Part of a small language model's weights.
Size: width 192, MLP 768 SwiGLU.
Architecture: RMSNorm before each block, rotary positions, no biases in attention or MLP, untied embeddings.
MLP neurons of a small language model. Each row is named by its layer, matrix (gate and up: input weights; down: output weights) and neuron, and shows model dimensions 0-191. Each number is 500 + 50 x the weight over its row's rms, rounded and kept within 0 to 999. Numbers have three digits each. A neuron's up and down rows have the sign that makes its largest values positive.
Before each neuron's rows, "fires before" lists the tokens most often just after its 100 highest values on Wikipedia text that the model never trained on.

fires before: "\n", "\n\n", "==", "="
L5.gate737:509568430516460508448477468473537478427588512411488456481454506524569506477498479557463550473554531411519524486452504362508491499514461544450439539446537488513486381477547440387535502537548503583526529535585453499570497567421539430561522507525478557558463494513451485551522608477427491509560588413455490450470471380538606505536486462424506475438474491495518639486533522531448414421468457522509464525469495514544507540534444477548544465506513575461533535464420459512486379439484598494584477508435504519525457438470419486581454484554599520495455585542487558613488493453468560494
L5.up737:502552429500509477521451462436430522533532438499545512451502451443485500515604445486450490459481492500505511476472472427527484485482533563450478531518527448424588396469447435439520455561466461579556491460533416485604509574516510451535511583484491501485390480568501511557515526564477518505549492433429480462358400489499598582474544454455499392499469517580517557489572525538499460450476483533534535539458495455557489511502517454537514437541496610482479562518419498457537459435437542478476458598524469571607526533509500471589522548569635568539496602492480523529628532389553463476
L5.down737:479623556489540475522395507524477516390595528515462567500504482521476529490469419485466460526501471467437540503518542381490525460485502529552485449444506475509593519522415472497572482486539465524419550535506480442565520524546459526473489496504466481524357514493503502559531543492390475648511440415506444389447506483613587467517494534547476453552498423477549477526516551496558519454497416510480510595519566459491507492517560373476434452589493549435531611476528500571481504545472494535525470539540570489575432556552497454568511526489610530493521499462480530595611418483550471439

fires before: "\n", "\n\n", "==", "===", "="
L5.gate172:530508595603499504428514525488526554505617564470512541454451511534454485535558474560493486554538451512440522413464537392495432521539571488454534503486482558423453404468556466453556496514491473568588536548517481486514476499524544419586669532553440490575333478470422460514465558564480507507451476432430464499520491485524576484471538531419497479434425451480481593530581446496445419460456474554532528509492442486462525539491474544467451546463500586474374519467451436508482469478472521501543510493478455572520512492600485506564497539542550560566506464564529553607530446483566428549
L5.up172:543506522480489526451504572466431543491543428468503384480508409455516564508467465495508557529470497522375506498551480496507474424480538544453509498467434484477524492457492524515549542447562465555580489528464503506573433582470558406550587544571480509530314604462423521438497507506438477473421518443451527454449455553432517544457519483514553547528463526650527559516572532494477477495478449537570505483468481565463509537413442524539471507520503532504406507372395530490465473512419470491552521550429387604548495484464527489542479546466651568534501515514503490532554516480537447563
L5.down172:445537518492534492619510538456560492393609453534541563445493544540540563496580480535560547535472534427552513503511550434490554486476568496471524558460562490477549501538541497448454538478516583413417503508592494515511497464512547515497533479409446506443353571466512543435456471489394514450574460431536478540452389446562573489584507517556538419479485465451442492578459548505546479532433480535501519537443467501387518444519524547483459429442527562389468571512367486444557531482535548530566525592495520510530443484525477510519530477583436476502501513384502449534440491451415490447

fires before: "\n", "\n\n", "op", "w", "==", "D"
L5.gate87:518553508543503548430512515568430517447444589421532538545486516368567583506547578522454553466495404424518476530599503500510474478470467469470485505484518441545531497474441466503520547528528433437521481523548504461541470425575466413462668537540533466478588449415501414459494496470514535506483561454478574509492551485556566501448522407558474477440414435462536510447570485588485603593436452600524563464479547497608548478525421480457497489455492531529464497425489449506510482525501524438508538506491598606518572497600486452549487504517499503581551487442532502407494549483441411482
L5.up87:441431473557555541399494522420542544444497503470437513542468502530586603463506493544517476555511478448530515616518530442478423473595496511399493565441542498484523551455557514511433406461521480506504468484540403506581374455519463477526640538452445538479542468500420435437509520435517425523514469468547483445468351529447510592411453554552533472493515461545614497450528499617472581532465584567540490487488489503535529476500562459549438539514537563588500548480560539487545546479574574450508524522496527541545509515539551520499514561545538496463609451455540509541556479587498497458
L5.down87:474400464499508504489429502493472468504467514496432483527490453553576411433540484529524553516516522424526526624447490459493388551469455556505360515507450500465573518524573433607484513461563414523476411463546453443563505442569487478410570479539480505361505483474451483577453503420467467542543466446486600458539496397443554513490516527531470431512489445572550553429467416584541600429469510454533548524523428496491633511539575438464515539538495559495506555440531506490519540502467540474520580502480615551523460458478512468556510557495436476520444517517469566522479540455445569436

fires before: " by", "ly", " in", " to", " for", "."
L8.gate289:506454453486476475485440436504539418476454470565545531460526433529522518545427416585571530550580551533559429614528534430495451474493555581423468521551496569444480414472547437486476464517518532548529477491510544484511486470608480498464393527556485528399487415535489517576535530531526537555479519515466519528509517502575587507571523396506422548489480538439513500562552523601490428537546492527513634496587511464522439561458518443451460477452589577489487555545444543528525530465406455510535467484497604462523531463549490576555477519580400572593503504494480461596520462524385442526
L8.up289:513398521464524531493547488422511503552480486409472453515446523498497486558567471540523491481565549480485550522452490527483484449414494484504507459501407423390455489567420555440522464488584485527452583502541442505597532519448479561448423522466465466434514423512556555520535480457570543465543548533441587469488495505506517481521523426442498503506446500418468568472545501509487388457458410517473507478527505464396404558519497590516482449491528470466455566441534406567476583473507472579600575507490478498500560436430590521560463528566414536575520574425328507462537496443471419565
L8.down289:523455512569513578499481515480399466458440533473540464605440474502470507445526464585518408491578494556516448531532503517531523427486563439442487417491652519525458465507451411476575489601485559519508474371482503461520522580518494579467542526440440549490522498525467549500462511500508396508488498434404536447443444572574565431453577518551476476476577483551451607527535482517530508501494519522465458535502435550511447475591584543484416484399564554497451582457468584553514483458599504513479521553571479497472485479438513512504536629541456585514512527452439564469520501427459421539

fires before: ".", ",", " of", " in", ":", " to"
L7.gate584:421572524505486531520480512502473474486489520531470457534416503476470620443507493468568453479497603597621445508513421396513496533436516462520514520509470551486560460512531518582496615476532443490528567452395501490454592490522408487395409556491438499500436500473514499519527426483456538612539515409506473465589513518506546508472448481468489531438482447470457478457505406542574524572572547470432538505514567632523487466571503469512474471472544459488498510525460469475346492469436476464472613500495498428473497557489453501442405451560493464433479456388413540472558454513529438464
L7.up584:491445448546531475501610525497480531498528552486470545487539416521482574438576498513502556461567557509594509492480516565523556443473424561423528458502522533489421409590444554471505435524508601457552459501489494452530451456445507458575476504532610414546545516544504471632467449516482419508463431533475424561435411518562432462465507410520489488472518456577503484477411497446530462430461472510503506555459417372538523506550440421497521488539525459457509399410466522538593496486460584623514466469518548541528513462485553473568460454506548452484432516517592440578513443482507404505
L7.down584:536412462487528468470496530504477475457515451649558509444497507459420406426465534531439513506506480601548471514440509528504440544552573499486355541479507488506539498481455490508562496522429506547512442522498531434452541501462542555583585486527426512492527553476478529508524587574497446493442493580523566496486433499469439604436501522546521507390568482532505470425512496486455471484522411508477487545471483481447412557599524506463476437415472323535568550454571599552454480465455506483593536498589494455380551520543543518470541509498534561540460506549502496463511561423530404424

fires before: "\n", "\n\n"
L5.gate203:506535434613550422430482584553358534515552488407551465499512545448504491490590504427449523545521505533427557508468447426496445483490482524534454429510516529546469459526508486492533501588492564543586507496548480520590453508552596416471543537582570556516522526535475464568452505495468513463498525570442511491545456493521598507469391449461557381489524494461497672405455487477559482495485456559510512505451504485538480482555474497451319460444393477510522571525478515530523520486435514429447502529519537473523554540436549516533494464563578505602455507549491448529572531442500525453
L5.up203:466465443576514538463452490500526471496527549376505404432539553528480473464500462442476518553543496572425473446427411437570425446480547539558508524541506488517506451500531473503542440481540501566634496479572510506573403503477619440431515480474560577521521586570554490548479534492452557467534534520429518501506453468428546485516499501565564437536459505508520665408523481499481537498550496635535522569509546539502552474543501483514369421458473425427611548551442460508485539417432521459518502512537501517468508465417548523547480423511528498604414546481524503525548497485552481571
L5.down203:587479457482495471440499543550527444420618472481460491475545446560481510494548469440541546508552531514435497493515395555478459479511479423430535471478566521423491560562478430532562541502506511519505467453475467494444479492456522538527559461477415487537607493460544481606432500385390479604472502515529519579406393412520602440452495467488424447498400455474502522439441535507440556531518529497602590490538484509595440507473495520554560464518494574427587548465483504476598515504489458476578558582504510505509535503545568473507519529494531587536484661539508435534555460517493477551

fires before: "\n", ":", "\n\n", " z"
L5.gate530:523393382577504520484371408519517583485540522517501397476529530523474554488528575548566493529538448525568461493535483445506524475467452490511519506480558443539483526472468428475506482507553482457633427505556507517538452473465565563454528481522465437573525510568517503477537466508474489504492374463454468413506507440592516497431527493467490438446492526454548444421524506448506466568495445408483527577450499360446555461464497471408511451493436421442510412445546431436452360513590545496458600528504470496509506469520495536512465543527467488555569607476465496486616425473479507563
L5.up530:568472492499497560507503499540473600561518476471558387472539477436460568565486443526578577459499503531505505508484469482566542537519515586540536484491499489392468583481491537451554592532474544420551536524553499522518384456543552412617567570499506560552659488463590400423491487521423571524616429438530439507448444471433473519557605526463539551530500515548484431495574392437574436486498544452460450470498542511530492483448436488410519457468531514458454412546504533465524504507549491526527521582486530469443555602506487458490536481575516490483502562561521548543528523450494552510
L5.down530:529481421596530446482461516476579473542463469547428418479596470478513625510528477580497536436529518486451526532480512484429523524501531514577535513488645474434478388456583465468468534459570500491484484428518548495526508508447522540502594423535443478583514498529487438479520450464515600514369421483451504466536535493627472485415416537472509487405511538486536559502512454446514491563401502516624549524402507512489484511539464390507389428530533424428539500487534523452430387494533492550480446481477499559517497493472556590518510515530573508531565539448460567428524517475512544512

fires before: "\n\n", "\n", "e", "es"
L5.gate641:551455507527556419429590455556467502494505536457577442521463536535536391479521481489533444438430450450502412563452484601573509557493589477499450484415522485486530496503495467514535481579621469468440485566519527559499460498502518470508554474491584467485550506461586381464522500487359469538532489551472393436448561455510519545503515543483514426465503476443491592589520464466448433555480587536546465494564567551454481504513484486499408535491547619464559581525471465518555499452494568506488515584537549487411444405534541461466495511562454449505601488581518570542562527572550528427
L5.up641:496514538440509509515496502497504478514541539469463541568556440613549557476490432557582599555441419487453470521522459524638402460411469515542493494515499488458498606546466491491562426460559444453503445527516448489485479488625510487515496511562518501444587466539407409499454476495419506484558589501520482482461450454568470496489518586513578505373486476486522524515482512492446575497401538526496467426501574425472537579480496563512436513519438563565539566482509552608581520444419506484548599515543466464451485422505560545496451542543446502619556606557532469448536540511466517444
L5.down641:525589481413649498481532537465544571473565533542554424608492527547552491472544483392547540440472573519456480511493576528580545502481523557556507533512458489506431502473553469513560431503478530415471413575480470431496525473471467548538453370524451562503418437497514410560579497473446497467507447517506504642541447437401546491518513479533455477537514563493442517482537482554459532495495551480571482470530524487463504596505532578442570541549466455499544560545443460598488579407460490534534550522521565388462510476471422546489545416509455562507507448493419554410486521467498572547

fires before: "\n", "\n\n", " by", " to", " |"
L5.gate134:511458480585547497508419488484548409351492546505540594591499397551536532514519482642534497544490456441553436486493501447518526547536639493514467556490449435563508528507505504558532479579417508452568460446475425496517546472566405465572555534525532500538562541463528483485525459477447466437487436538495474470499464617532495539554546575551513544538555533519465490493520471439423440495542498470537508484469436465470487492551513447492473453457517538397625520503471633507486496446550465478536473594453508445462591394425491536489509486563565649489494578500477515468486461494448487513
L5.up134:530522468507437474508498541474498530484530572504563503544431532544483478492516437585482505551405497538516518495560560377595435543553556510531477514605464404519528520602454492464446492467543423458596470423519439520579505547521480508502444490457554656495479387512586439394421480415500511489526529540511479463431542567532501530494523483514505456520525394511571469504459520516459377403538422504526536430502449504497457495626534515457588427572501497494525519533490468410514487459477483518438484564424550497428579418504535472507550522467483520548539563521464543503530562428494391542
L5.down134:474479533539468485486478571502528470467565472582537513488454432544510527463485475548488519533406552462558490478431501475486448532444656537439401375567469524492505485521464506584521536556562527445583286477466516424513485532499451486451443595516501569538433498553569427479412479468498474496474503501584420472476509554482515518601442488450519494490564439442520470524507431440465451503513489531428441417469540471531421520560501502439490559465547473406535534513479435494538434515497453394494553563471503444393601504574549481492508564527538458569542579438480466508540512469485468543

fires before: "\n\n", "\n", " The"
L5.gate184:473463564504468557467527462434495438488466543464490514522546417520544466491458538532509497485504540479497466589504547423565592506397489511421582444514462420510519460482521465524421468513439468464538564470455523489573495523574554548576545517370476529476467443473471517465582486459540512466486505395503605469567433484606517541484410546464569446508492484486553485533519511443503415532548532505502541564519499579444576476577540502382621548536453532532570538560512496465488582600518566483497587584502520453528564594484577455557416460534531560511606473588531475500521477397507514431
L5.up184:499549497642503480488501497523528608503507474464442540423460535524545477517473514596462532501447518507559438452431468451467404520450527494529532427546590505544556557474510565566526543487484417449476507501595475470501465500529552508454507375492461504465557500520604408497577517478509391579428380521535502500534581470507480674456592514514534497529457566528598516465473528531561544451552574539461468498467481576538546524511472568554411444524526530504475591509501465492516426443466585444498492485535524395499548556566571482517524454582440516569492520486484535470565487495578471423
L5.down184:488467529467516446484533468458490528560477417396504453486482504522519456451464571478547543556521554481517465542491534463538504484479517598411447391576571498483534544525559507533459621480550476489439509554496468479489460545592463417534454586431499561500466542439506470478458539447520386422497505446469579433552513533499530577550458448496485453476476594574447649460516482453484454530535448659472535502421402541577493486457542460522468526458483571479566460474424574518456491426495559497552581470563495464515479524572427525483479495490470441455458532636549476492459506387462458486